python train.py --num_hidden_layers=14 --hidden_size=640 --num_attention_heads=10 --num_key_value_heads=10 --head_dim=64 --intermediate_size=2560 --vocab_size=10092 --hidden_act="tanh_gelu" --norm="layernorm" --norm_place="pre" --norm_eps=1e-06 --positions="learned" --qk_norm=false --attn_scale=0.125 --bias="qkv" --tie_word_embeddings=true --parallel_block=false --init="normal" --init_std_qkv=0.0204 --init_std_o=0.00386 --init_std_up=0.0204 --init_std_down=0.00386 --optimizer="adam_atan2" --learning_rate=0.000389 --beta1=0.9 --beta2=0.95 --weight_decay=0.89 --lr_head=0.00819 --max_grad_norm=1.0 --warmup_steps=216 --schedule="wsd" --decay_fraction=0.7 --decay_shape="linear" --final_lr_fraction=0.0 --batch_tokens=131072 --max_seq_len=512 --doc_mask=false --train_tokens=1182000000 --max_steps=9018 --dataset="wikipedia_en"
MLP neurons of a small language model. Each row is named by its layer, matrix (up: input weights) and neuron, and shows model dimensions 352-447. Each number is 500 + 50 x the weight over its row's rms, rounded and kept within 0 to 999. Numbers have three digits each.
After each neuron's rows, "fires on" lists the tokens most often at its 100 highest values on Wikipedia text that the model never trained on. A number after a token or word is its count.

L10.up1764:431448470479434474522486517514508465488522491502453523549549549489530512418525462502504499468582403546542561491556540551505417484489628513504516403510490495448513523541413434427497538420425467355442476493492530508559483538510495469477539526398546464435480553602573481499443519471474468552
fires on: " |" 34, ":" 15, "," 8, " married" 4, "-" 4

L10.up1953:460457395588554527535472505453573575540466587552504491504498496389531558581470410504583539479562610436530464360433499420504561504411565505546548564544509442452436524562516594500439443483478466462513501525460506558459517468508457546594594450456481406466486536411546574526550505498471487543
fires on: " B" 71, " P" 4

L10.up1579:449488530504520544460669476636451493514463562520489489481507470535555424478472543429513521576467477490410554507564456501519463551416500450579536441448534512520538556495484484483581485525504533539485531529452568421532469491587548541492514486526515555536549572412487517440447454543522610493
fires on: " " 31, " |" 25, " the" 11, "1" 6, " Pen" 6

L10.up119:506533346543591489477527570505409505535487486508527529520479565494567559410490454506519486445502530485470494447491519392415479522474474524451516450464545483532434477473454457480433460475422516431570407511516514466479552490486479542519459445405498560520539405481489562438494510488474550516
fires on: " |" 40, " H" 9, "." 7, "," 5, " Republican" 4, ":" 4

L10.up1773:457569531482533582525436525467550424463470463518461501552459399481525468467555484498492504497477502497463553555559512501530527534493428421537502542501438517534540479494412461570514561497498466532446462538469391406597484528510572530585568528511560516495491380501470568386490403483500522488
fires on: "ov" 37, "v" 13, "ev" 5, "5" 5

L10.up1853:530546443507534553472420485520485395422419505557573445544499492421367525536352503494504508497465515605519440465553526476514450447546509409480510503458424505468441584590447440587567522460531556467528494562436369548548507468457505574554482541469483450449444442571448544504461521472436544494
fires on: " \"" 37, " un" 15, " re" 9, " '" 8, " over" 6

L10.up539:423592428511550448518505483547413515459523502493486469500494420449464544464481535513527455605502561530475444470452507521493392472522373535465551486568552478451448482501544516503540491530452591512519483466474552462558486449390511490531574388455506485544335448569411464506528573454515607456
fires on: " |" 35, " C" 15, "|" 10, " SCO" 4, " A" 4

L10.up270:554538502473593531489485532499508563503476605376457510491541508429508469489509528490539508553523497556502525514563455400566517467407434551503473474418369470533468522569517460514470487586429644514496406541493483409470528507498548542525453512551419389571517552545479452500618502347413466574
fires on: " " 28, " R" 16, " (" 7, " along" 5, "1" 4, "-" 4

L10.up2329:555468485502425518549568450528512468459506507544384435539527508501519419477438497432538558471479449516377549517469492508479528624511426539487476600513459549554484462473455484585519502495455511558559515483410554456445512451515589441508577499481426453516482469508448554351544434476548532470
fires on: " a" 28, " to" 19, " and" 6, " –" 5

L10.up556:406494450545535523572492446462610618473472505483528528477449533481407504462495503519501459523514520479444472532507586429576571438520408522494501511543428505468429532528558455493430490451384565448476385536463468393643525662544560494488453528515516391436414456489493530431496536484465520508
fires on: "1" 15, "2" 11, "4" 9, "7" 9, "0" 9, "6" 8

L10.up191:408508547453499517469433490477497470481528525530469502510454628550421524438514542457548495499422533485530512460399456450547439479557552498445482486457499473427494466505438472518476426525564525496513495532480502559532483528510547476487456539514512546581429446577501572474556371488517570467
fires on: "2" 24, "3" 15, "5" 15, "1" 11, "7" 9, "." 9

L10.up1191:494547497476461419377449443545535482527486378514500496517513552448481469432512501470474534531428454491491480520587520482433537467590465448481524433586528533528535523510599545506495492479496449501588498487520523521487560583464442498530539433484478468507407498572488576472655459428528496500
fires on: " was" 28, " as" 16, " became" 11, " appointed" 10

L10.up2240:493588484564493521502608515493514523580446435537423530438566500473409510495479574481635486605455496486548427462503575479394517497462486465547491469570454517476504568529459432451483506544505596557459521470404418452572627489491542442498483436438576582491510594493453568418567537535462561458
fires on: " |" 75, "," 7, " his" 6

L10.up2321:584507459579446528495370471500466439529523479572497502494492496467483498562522505557536433573498476490569513450457486522408587489443445514489440484524506480517414451543509462472473441395475509468455505502441548501459590486353421487489548529521519415435494476604510396484516492516484525464
fires on: " |\n" 59, " P" 11, " ch" 4

L10.up2159:370468500447463434484659353446495500530479522470467421431465550426513542491455455405561563598480436493462468467572515415520533509546494457480492485495538494592473540537495552482479450493435580522575501464484478370406480489490567478410614475542445519440395465526497523479491575433425415467
fires on: " |" 35, " were" 16, " with" 8, " was" 5, " team" 4, " for" 4

L10.up538:470582558402544475564425452464327427565460342504498516467511610450629582426552493469525474506409558622490407553622489518525559430580391557561560447436549471488436461548576507478433548439440533485521503470513478478496569557416486455497534486564426570447403508594416501522592497545510579520
fires on: "." 48, "," 11, " $" 10, "$" 4

L10.up2326:481529482527413407508530489435467503547448457479481516474575562563528534439481496420542487531448503634507457539446458463587516511520539509560446474452559436573482530500532413519410520468455504543461474480542407581457452504540529481498529455510542489501517546577428557420549421506455508468
fires on: ";" 71, " |" 15

L10.up855:448506494445495507454619550591387505455485467550471422518592600484439499495430480442509486605506455475497548524509464493525479461497495556473456569535552458506568515552435518504518585537456475486531494501407500487475591425402509419531539434486533492417506510530456555408467496381541554510
fires on: " a" 34, " (" 19, " in" 8, " to" 7, " de" 4

L10.up1788:464556532505512531579538577500473585581565418380467529439520495524477508530463485498554539599508455465531503450525470487500518510467466449475519450528512460434533522553471523501461477460437452482493490474488450445554578447530504532505595447535463461556459486524536492500466490417479550534
fires on: " " 27, ";" 26, "–" 13, "1" 10, " |" 9, " /" 6

L10.up314:463530508452506495509469522493526404476511543510462395485496573487526497456513485498608481554481486486559492502487510562502515512522405486501490483488557417534455522557476477566446467524518569334536537415513579476514469521484607481546482508510461530545510548572412587501509517477459481497
fires on: "==" 42, "===" 11, "|" 8, "\n" 7, " |" 7, "0" 5

L10.up313:454512468499516454562487581472499516536550494452459522509505501455544571483480417500563455482549544479528527551541602549445458525570444503510531425542465506465488499463560476571486487513437364467523454505614570530415475518542504489563462432455463482588488410568445454634508491408424474601
fires on: " " 50, "0" 14, "2" 5

L10.up360:477547560572471434481517613588462428596376526533497409533542471494541490529542483494503512520495513534490550514592544422493456489483521487546544422535478462498532584589502444463517414498510447460489546431523515511538590522527530530496463512455558499447429508493502511452553461509449450557
fires on: "2" 49, " and" 11, " the" 5

L10.up528:481457389560491488430610527586455553571503495505473514527525424500559517560464493409536520583459447546450522451501450520461522462517407504490568497437493585583457443499463466431477505493496513533522523460444595484506530561473480542415559524485543587432503460535564504440566433475516534496
fires on: "3" 14, " H" 11, "2" 11, " are" 9, "0" 7, "6" 6

L10.up214:493570571482545484512540409459456463574526430431541493507479528465481518474542507431496597571443520424463362520580474446623591536495520450529532489520455524570507497555585563454572517530498492550536441489417470451462411465510518515532464419493544498507473493605612561500540419398440546552
fires on: " |" 24, " as" 13, "." 10, "," 7, "ium" 5, "|" 5

L10.up2521:529548466458516468512578490577518476479512436463443503494524545494427466460398554411493470585479546486436506457555433478591451573535481552546507482608448454503462486519511500611465485489407560425510448425529587409521485546560486553502512546481424556579412543537438634552542549582367465501
fires on: "." 32, " |" 14, " of" 13, "|" 6, " to" 4, "9" 4

L10.up702:476495394460453475518509462537535495468536522556521452505492543569460494474466487487435472541427454464551433518622528514477568587535440537479504412425540479596611481525491545545479513528548469478609439468424439498483537517480456577446458394495435514449420645563553581441565562477615499433
fires on: "," 29, " as" 28, " became" 16, " appointed" 4, ")," 4

L10.up201:482457513492598538548609522517581509470393481466582552376491471453517466464467474481466506450469506479467426403536547476527361498523410569519520529586505486509454517528556500453448676418520467487455542537476488533490442494529381529532507498525478477440580450443486495531568472508482487541
fires on: " " 35, "ov" 13, "0" 5, "1" 5, "7" 4

L10.up1559:444585517428543513472493529561600464546509474468547476521546534549441495609502462437587528555549545550568543445475543440429557527526538470443498484518613510469583591548510541466513550540509429519590523535409581513533617553430515472434485568479601502433492498484562476521513467500537399501
fires on: "born" 19, " born" 12, " from" 11, " in" 9, "8" 6, ":" 5

L10.up442:498618370469426555567523461422451532443471496510566461495551464522497517463506423491463554491502555525530495437569495490448483540434445529518520473521443455484581474554643507409511603570411459447541497508397510424504584522448660549480461399451434483493402602529476509510455504521425530506
fires on: " " 66, "–" 22, " (" 7

L10.up554:476524442498622481539491514487475412451440376443529478612593551551471474418499466444547528505502529566450496531478515463521507487521505517392477508518500448480460435546455529543417533508458533432614498443484506441587580441468501518498458542424542510553490488557519530477520492515445484513
fires on: " in" 19, " the" 16, ":" 13, " |" 10, " of" 7, " Sh" 5

L10.up35:572566506452546454523557541491522427459474470455501404502548601449466455449474491522696476548465501617501479518536467494539482476516545537487591486498533422497546520505469447614561513546455593437600456545492529485438471472500455504465508506456492579522420470558422479524433514531486532569
fires on: "." 48, "2" 9, "," 7, "1" 7, "3" 7, "7" 6

L10.up1491:454566564485505513429533471492595537598445571459591540487539572484507494529456557438542521496411580559392475549508438523515496514595454518561419551480592548637424548545576456486583487401435550504448604466518600452453445576493459532495426502408480475510396453575459556511461517490498429508
fires on: " for" 21, " with" 12, " of" 11, " With" 11, " spent" 4, " to" 4

L10.up2416:395508433480476509542480574502427453512552500412551441495478585419535535453451451467502521493494508502494464529494537479416492467528527530427517403489560491520499479591507538448472504508533481438445510465507434491511442508512464645527489524540479532441516453593506500581497545494522489657
fires on: " H" 36, " L" 11, " G" 7, " F" 5, " " 5, " S" 4

L10.up10:513496473500562500420449534504551562521504554563541545555603556455469425410385494433518469487474486488559495538571446473480509544599587469498580531506525500652529487457503551565472454601522497513595421501535528366485512491559492487543550501523481410496532526450551477547480419485509416533
fires on: " " 100

L10.up1058:496439515395583499451537561544544437541402523502527548524542555453543494447395505492461488560499489516512491570425550457525514520529412474447505412495564500567518502463427529565386439509551514371481543554489560442493421587537499561517537522528466496460583590508530565483605497544468579587
fires on: " " 83, " F" 6, "2" 5

L10.up1255:566604445486512454465535531532544445532402484508543513527591520515528524444595535529450463558440477481451571578625459510425463463390527483577546489596518477548552477546569457515479544496523496546454449445522485432580529492519482527436478424444472464499432596542561502435494455498532516536
fires on: " |" 18, "'s" 12, " and" 12, " his" 11, " the" 7

L10.up2340:554607422526549554494503464487484499472509534514446546558477557401495530631484449465591608528469557516534455440566478489506510489479535524485563442550516477502437505528527484578487505562452580524586379569552493452461459482508459533578434526541551544539507515524498528486549526469483451529
fires on: " " 70, ":" 9, "°" 6

L10.up590:496533477504528466487541488570538517519505496463513470452575471431535432595523566447620515500479540485471492486471531483588498567516432509535488523560506400546554577450522532431508539504442470405547422466525414426494651475418463487563472576479450500483473505420532485446506567408502607483
fires on: " \"" 26, "==" 15, " It" 8, " |" 7, "===" 5

L10.up1091:502514487434474453487548513511522489500492372480481498482483589506462504411483518464529527485488454552562504537548490442499484443460489500557581475440540456459485491447500580533435422436475515494524559456611456447536424448495477452523565491494528495600485556477437484507540509539536529499
fires on: " " 39, " |" 21, "2" 4

L10.up141:503549538462510469443488551436516564461398540565456483477494576441527435486528428481541472507403487541581490492616492519450495464435475478444495470540499461508505444511485547461494417467528582538570453522502431445556477564534461477595411472514463512560527523569521469408421478512432495509
fires on: " " 33, ":" 30, "′" 18, "°" 14, "–" 4

L10.up1254:448545462490495532505498570528499466544483552417468403466504501537561515441421415474542468494425520512472550487486435490489521460506535389517561512423522478621482562515472512449549520539507490501448419424550516458497497563488496496618511464402473477477565612475528435522573498534472587459
fires on: " |" 50, "." 19, "-" 10, "=" 4

L10.up1592:456513531476471543439478543597431556402461675531492473541502506498499539513569496398561447549496510539501518536429453551534483438472496563511457505461510492491501519574590460465580639482458503558435447425412555559586526545530417533593545494529541437447465468550518403503480530547411496474
fires on: " " 48, "," 12, "–" 5, " |" 4

L10.up966:526521466466541476537569546515394507502477474451586541476560489438520467558468522501442542440497540508574528539384481501466397521559566483496408511548562522638588511490372489439561501531491474540487486448478457472579536512583572458552521472427485535603472481442504603420521445383535538573
fires on: "-" 66, "===" 7

L10.up1902:516690437405464431570444403460522547530464440533451476483463496536465455537442508504493468457493451579492474571523465457531441454393594564536567484589470620520512493459527446488475523428428540538425623512405477502482443494461481442457427563559448405535487544511549595393450485469480550483
fires on: "9" 60, "1" 12

L10.up324:550437487484481509460481478410435484466484490466491401500580449504571507484406535439554486430533376563484443337492536466438358527473428436493426500492615467583448506485517573503455455478467501433434538436503515479533556475519441548514544473454541501463452490597464477549553532502494536551
fires on: " |" 32, "|" 8, "9" 6, " A" 6, " K" 4, "0" 4

L10.up1951:564518477443437565459574516530554402492503544527528427549472489481502604533481444558560550563489521424522504536453509486383519427528553518535528484479516455494588533591450468552421548431482565348569518470573424474436475467480510567509530495516574491506457551534475531389533471532420452490
fires on: "\n" 17, " J" 13, " \\" 9, " (" 7, " /" 6, "|" 5

L10.up2135:429521551466529440469538537499533542452490549491444471638575505527539491466555514425485525631512495527477470431452476503449558535510472396467535399555423420503444542602505445572448540560546514424520399480445406500519489532500560459472498529485579484506458511515492481575537506524533558444
fires on: " |" 23, " P" 17, "," 12, " USA" 7, " W" 5, "|" 5

L10.up740:521515512469537483438532479561487444646537532506453530493438513414526465599497572487467580399453557548602433584472504481508493508538539415486525504576447485442519463549512525489396503444524531571442426521517383524427481410537423434500451564499545519539479467534472554514600536454511484572
fires on: "-" 33, "===" 6, "ski" 6, " /" 5, "|" 5, "i" 4

L10.up1210:479561554467468420557433477480568560521511492621488414438550524471504469522511424521436446542509474543534466594548560580492506493512500524511441453489504438500481527470585455502469429421463477531416477534445466470549496493460533426506484518391532473402481517510452485522554530406475506479
fires on: "," 45, "1" 11, "8" 6, "\"," 5, " " 4

L10.up1957:467528530492463463585579495629506542463474577475487534468455460585544452449527545466537450582496486555475475450397549463486428462543519511529476472566510461504513488434433468472523571298478568483542544472493493514524466543449506458524619454517473523456480526496582523403485518455440599504
fires on: " A" 41, " " 17, "," 9, " F" 8, " /" 6

L10.up1361:509526515615353543512616590406429489565466443383508469547549573429410519568444531512588503576522604542525560524509436491453574513421572517492460528417494420517577576544534490515420562506547536427542543456533374473529473563532506381521503408530546482548502446422528484447441411496499546506
fires on: ";" 44, " |" 31, "\n" 8, ":" 5

L10.up1177:424511466478522421543546508509444523538436640502563600567536521530518536499536567521462529500477530579499462513523479510563498471468496484453465588458551410507400550460448401528481453396485447528498398485513488512472426442463520533452465502466489492600478574589498545416604475537502464573
fires on: " h" 30, " w" 10, " m" 9, " H" 9

L10.up1222:475537434424434600492441447482451420423477430529551526465518473586537508470462463480516565477437547578409515423424490573473490470508456522553469429476489560564431509569557545387536520414448566564450500533465481472530568553487469424509532437505544558458453491488397494355553516460520599492
fires on: " s" 14, " as" 12, " to" 10, " K" 8, " L" 8, " was" 5

L10.up1319:455513536477462533443499483456472505534489481492512445539513486522495543468550441478544454505451426514546563410472507448574513537472481488474461508506482484502457496565525551513485470491497582450475512498462486521625498563557587476560474526506426557570485614529496443491530501526492512471
fires on: " in" 20, "2" 14, " as" 12, " by" 5, "3" 5

L10.up915:487468497469530535507530470545582413511434489497467626515552494429503448515482564450538529608465442549478454520445430502373438509448445563508592379502452314469546508557525405555493456522479504464520533466554544427465471457413497487378504550488536529462481567505354572435528522440524578475
fires on: " " 36, " check" 10, "0" 8, "5" 6

L10.up1588:514504420583548554537508535511528505364447542517462483497440516429566505473561586491570498506523508494523506474451550487570459461483563585515495505472446431566521426519489429480396484455469585510578591542545536412552440449510564536547514547540523556499530422456531526470496520514490567503
fires on: " " 51, "D" 4

L10.up185:484557465515453415528502575436447413411435555439504488481522497462592453410484461489486499471526507490531478535505552528552505406503549555457535397494553500588503474492508484517444505465521514487529500421515516544548454635516535472549407554560509496463436539454480508482565488440426572522
fires on: " P" 19, " H" 15, " W" 13, " was" 7, " h" 5, " F" 5

L10.up1734:441537472446617446477508454511542516579483436464335433486520579505574583555493499506524519530501509448508524516529461505547607531503411513476521539529505411457447401508599503632449526352480504413477464496554446491499477587531499569470405490551480479416501548583442443480611487497495537522
fires on: "." 17, "," 16, "9" 10, "$" 9, "1" 8, " \"" 6

L10.up555:513537395568463445532565491479532526379455507574473438488507557455456505562559453453543519549501485531448539467542470521530482431433492576601439556547570579665528416451439432490569630548478581572467516458532447457520523490494521397464556482488551576510510431491559500400568531585518517489
fires on: " and" 22, " his" 18, "'s" 8, " with" 7, " &" 6, " a" 6

L10.up34:457463443418490525495408476505508497522496454544552548530490472564533547470465467562478488562514462495583465457536391359621521482411509459509374345516455486487497557518579463531560575528450522410522496573491553511507510472445417541453546435515493510405479550565503418457538491478415393468
fires on: "|" 40, " |\n" 15, " from" 7, " |" 6, ")\n" 4

L10.up2060:524567478486440523528418530574530491511589472443412604547485580424472528595467427507547585567514558497456456543410521506521492504582485464456457516427511445616520405510506545508505472428481518493491430490515444433508520441435497544608479525532449516497558512518501455444481481389501470563
fires on: " \"" 32, "/" 7, "==" 6, " Mc" 6, " be" 6

L10.up1945:517498505479436452424518484588477507486414419521516472478499472459449453486381498481488578558576558444500390542491492382492444579431536497498483506602524469523454480434532516460446511534411471516556525473471500504398555456452422365508540469568499458426486537510548489506544419461487475523
fires on: "," 39, " and" 9, " could" 5

L10.up1905:515435520484495545528520420502551535468527568595528508498450599490493514528465502535478565488545549451561394517473461539508527557458428533515559553483471468479496533477531533438506529457458572488553517530503404417388446451361397467615438390492446438525532463493510428441540478570462472481
fires on: " |\n" 30, " (" 12, "_{" 9, " J" 7, " can" 5, " " 5

L10.up574:402468441493500523479524489587448503512546559474420430536534419497391535536496455422560534526539453436468491473510383467489536405544424501589555538455487457556506509522434484560468510543564564418595500524353511500514488504514526446468476446444464462392476486423480487385573463490454508458
fires on: " |" 54, " to" 9, " as" 7, " the" 6, " of" 6

L10.up1784:608470540495496474450489543433509502461417581392427431576465459533482455395610502558499495545528485464492557481536484557551526505533542394538542430464488502492568516523548459436514541516424559451453498422436463497508493511504608524509483535496455471503528460548468452450483538502414476447
fires on: "|" 46, " |" 24, ":" 10, "." 6, " der" 5

L10.up66:520515456428485508468522473464617446559552542572489500484483574459442549509538447406541469607518534489496412531564536534492493482532490530538428497510586487477467463597505443405518557483427639478510438487472540490452487486483511467418503460478414479558508532572481492464529597452467507584
fires on: " in" 29, " of" 15, " an" 13, " for" 6

L10.up686:527503435504443484563566558498596524568500586428457494536501509508405459540502464408514510461498501516506465497486513481484484489500541567512498587567512472477409476526453510438532550470471516486437408583487534496565494580494500468535571482506593531522461565511499492445507489473450530507
fires on: "0" 31, "|" 10, "k" 10, "ger" 6, "1" 5, "ur" 4

L10.up153:363588399473532445512503539550577407507481467459524451504535489523493493504342485511547610496453595467414548504506419507535559545536546486480555528477410571468463584501491503509464530529391544434516496472511461433494451477464545577468570514500496527501449523567502554500557500513452423521
fires on: " \"" 33, " |" 24, " at" 6, " in" 5

L10.up2303:431511490558523440500514523471489492555428501450493484499565482464466451485374513479486467583484423486372450535536530480512525486492502543492521474538543433593494544488513452466457540466469552473584370452485382502515546520530547441557539494487506478535450437553519507423541534409480483552
fires on: "," 68, ")," 13, "\"," 12, " –" 4

L10.up564:455595509453516627575576542507499529534486574516455485493560407502477467525492548480443483506450526480531435499559516443494515482430514428492491488447496495547451536470487407512509551452499492526487492466454455494506488535606498461503485473455539548463553491472542587476584473435545500511
fires on: "9" 34, "1" 18, " " 11, "2" 5, "5" 4

L10.up1770:458534427532608452515436571540501452538449435547556474511524559459512452470596424508629447575479485589481491510474527488478526504416533459503615533511529489520531449438529571499461557597544551543520602448577481457508564518444568462581516526506400476463545462378605485495555491534448459491
fires on: " " 24, "1" 22, "2" 11, "0" 7, " p" 4

L10.up1663:447621565536493572579566453513455507569547530587509487491473470484378439511532562450568469526467428556426477467551430593539496470442470463401518420520432511509479573525426497430500542451473527507472520542557471541483509514544455522468473530511472513510503438469580532555484466474430511544
fires on: "1" 23, "9" 8, "or" 8, "kh" 5, "en" 5, "z" 4

L10.up697:483532527485500423336596481519499432532441414507521466459466595550586461488550501476479521473530572442425456521429484554537458547486410579480446517465545455488390435511567450561466593527532453575493593536488551449464450505519486473548449526474537536528393539418574425467532455463547543472
fires on: " " 23, "." 19, "0" 14, "2" 10, "1" 7

L10.up2420:459456408444592432549544544541498479550396511445543498552576482541511436587459480530506504435505460540420529516619453447518516527535459523413628506421568432533516478416558373486513405466448539458593394482487535500546401501504502565511604445527495533655467497406491474393551513483400509553
fires on: " The" 19, " H" 15, "H" 8, " h" 7, "O" 6, " D" 5

L10.up2207:532542493505567559450489505548479448535505520611556474423551511518468482481458512499490506534434438453443515591535512496447487473446516469515476450464480571468474529430450435580502562444491479494527490525402401429472424530449377521529519469529480445486490596519511515448473546446551534516
fires on: " \"" 37, " (" 10, " “" 8, "," 6, " '" 4

L10.up2295:499541409562492513457467537523524549433501442463650451562486425409492557462506493422592595564516597424479461529507474435508530500415452491442599475408496525492533526636524586455506446526429531520505465569556509428450525526332546468453501470414499526485541619462450501396540482497423531481
fires on: " " 48, "9" 14, "–" 5, " Arm" 4

L10.up1727:491505429493502536486525517487456430417474479507468479516447453435492519508449500384505510527448534434496417566597477361488566492564413466568479514470568472518526529492426526526497490573436454422540517441373487470491514531521429496504500481502497448431443463527417485532605496515452551468
fires on: "," 28, ";" 10, "." 6, "In" 5, " In" 4, " with" 4

L10.up254:558593414528517543488535547555545456556494490545380453452550484505535562531441458486523539524489505445511445372507471573471567542536489560524564497543485356542525494502577486571464535477467561496597481569537598493485534436467434532449445426489474537524500542539538452522424553464368536572
fires on: "." 76, "0" 6, "," 5, " −" 4

L10.up644:468476517407471531597512558551497496516517539583500505585552501586532472470566534491535529587495467510497448584531419462494483505463546447485518579590619578576417490553498434561439563501537516535446473410526619461508544511436515532519515490488475484510440479503470538482553466466429527569
fires on: " H" 34, " un" 13, " Pre" 7, " exp" 6, " inter" 4

L10.up2476:533523459424490527451544449547464470519485360496463498444457517491508538542427487540454541563439443495587524498462535480520514496463399480564536458431511455505507489501547519426544522473445461467592493567452476497562574538467434557452567586418538400461501503531449533451548515575485516534
fires on: "1" 24, "2" 15, "):" 6, "3" 6, "," 5

L10.up1697:482513529533456485488454472493581522624567494491541482492453536500466477477546463508548523604512506424543469460576537378526596463469473521482544397543575484574568478527453561483453480511384486497489413503520500482536500516430525458487522480426546484446471543518525471504541544564380479435
fires on: " |" 72, "," 13, " |\n" 6

L10.up830:508529496417425557433577455528535371536498533468451389499496549509456462475446449426469497491441513524521459482445487439535470580560484508500602591493454379594509549528521479615520585530449596504574531479521520489471475411507373436445526608415416489487498543571521454523495485513501584583
fires on: "." 40, "," 39, " Dr" 5

L10.up2550:543520476506574525530561474557480525513463391477561534487530486462551550454473420434581561602455566526492416515513477519566482501537467532603474496520477440449567492536540488514469492558432487559503446488440451477571454507485526550518475476499587474472440497498491471439454533598496505464
fires on: " |" 69, " of" 11, " /" 4, " to" 4

L10.up1888:537430420574429524561533423501491592423513476527448405446540547515471555535540412448549574527558536445485428527454442439354570562469458503539493546331514472517500481506504494441497593501440541529453481469413498397448434460449464469507452437541520490487533478596494464590476535477401504498
fires on: "-" 40, " and" 19, " |" 15, " but" 9, "," 4

L10.up821:504468459451411501510523560501477491582533549453450411575489562437497477512518458474487540559461455468485518520518415452456541513523424480538590489503477483517496588525522474449500575584562541461510509438535433561498455517485527533540530431432367486472497484532467527488600488510430511563
fires on: " |" 20, " as" 10, "=" 8, " film" 5, " album" 4, " be" 4

L10.up581:559513475419616462453507472505481487545512497487471621453567574592443475486523497487531506523469509528510495452495489488488407617454502428485521569410628446580522476511493493409560551566496488524424493551462441439552521454401412553578558486546493527397468514558482461454516484527499478489
fires on: "2" 62, "1" 38

L10.up1160:474449410535428438490503434473598540483453441535430426492562533573495490494434509493498516474483599491498564452524382537507457498450530504493525489532585469517518460534606497378583564544417506487519511504575447453526511459524433405503541430438491460532436469514487490421512510551454408496
fires on: " He" 19, " to" 18, " he" 10, " was" 7, " she" 4, " She" 4

L10.up1759:505511529416526465404479494642503408554511456523493469519512491425561449511397499484605466541466557483517405493496523395463479554470462465474534491483547540526516509499531543530420500514505516432577520481479548401514537409533475449510589508535567535500433543540491530520470572446479624550
fires on: " |" 22, "," 14, " \"" 9, " a" 8, "." 6

L10.up1141:463507448539527420459531447507487497485512537445508473517594486475525473490388494509500551461465503523541459489481395429540484409558532450549496446457548523591470525498597391458516535546512481575434519560512604402487436493424586566410547431503528484545492532494533544379437491554556565488
fires on: " |" 21, " D" 17, " " 12, " with" 6, " have" 4, " had" 4

L10.up1737:448522479465505422428585616484529496533532557525455507502510483427421541518430477492545499443414550453522434489498424495459569546534529544456484572515414407560457514465485483494524452493526562488489424474377425519468486454533495461530606433456535544470430483557473522474480452509516569548
fires on: "," 51, " |" 5, " with" 4

L10.up1382:503602468478414538432509502505479517491429544521500467461590539469415553471522431471444496481551475522485475480532560495441453509501567496530563515473530529602501485574429485528438440525470579516506467438515503399511405423500546550580513514473582465539414518476459530553466505465500499536
fires on: " " 37, " H" 12, "," 5, "." 5, "1" 4, " S" 4

L10.up1869:473600512579590417533476548480606418535454506528509495505505386499563470543467531443568441508503485428483478509584554475452457420495452485466465519542443488487420464493439388500516493445471479385475492413506388513541640512448450469553449515481513584475486548544574470422539510543441562536
fires on: " |" 22, " K" 15, ":" 11, " E" 9, "," 6

L10.up2519:481550531460431391487541446561534387545419455459514423526522504507545528530493453466546585473444468496482458553525426542499583499523458521496540530571507458485467545556619513587517574502508560449519422466456515506467533440514475463393561518401493562449443462553570525454446465515557559506
fires on: " as" 26, " a" 9, " of" 9, " and" 8, " |" 5, "|" 4

L10.up1495:505599573457502581447470496487546456362540560452516529493512506418522528494512451384473440487476478544606465567454458490479583490535509513410495522475455468520454421567521518507548500517519584451533617526573493461561485567410518545571552547497467551484518450519430519498521470495466524433
fires on: "8" 19, "9" 8, "6" 7, "5" 6, "er" 5, "7" 5

L10.up2307:443509452546508536471528552521465523541449396500457413466517485548575477462544516488478588516498550456432501556458459507536499530447539441542483618509434501560411563537543500530571544393485470497530522389488429454592524477481514557489556503504588464523498494490537508409552452491517454408
fires on: " in" 45, "1" 17, " from" 5, " |" 4, "aj" 4

L10.up685:475461471499427446544484481520562506516418506443467488498522523459504564511391553556612498584550490474490532437428449506564529598523599537436558491470521523489550558571512575558527558385577503556535459601444520567562464415471467520520601492556497519503527451460437470532517402407467474543
fires on: "ich" 25, "." 14, " P" 10, "3" 6, "0" 4

L10.up1079:616490484546550419469593652487463506579542435460517549485488463480525461421491542492502518489545546555478472609429524397462524584477493511538607497517504527573542496565536526506417529484436592463558481405484505420432489458490546538520484405509487498463452462431477570491502452402565412513
fires on: "-" 31, "|" 21, " (" 6, " |" 6, "A" 5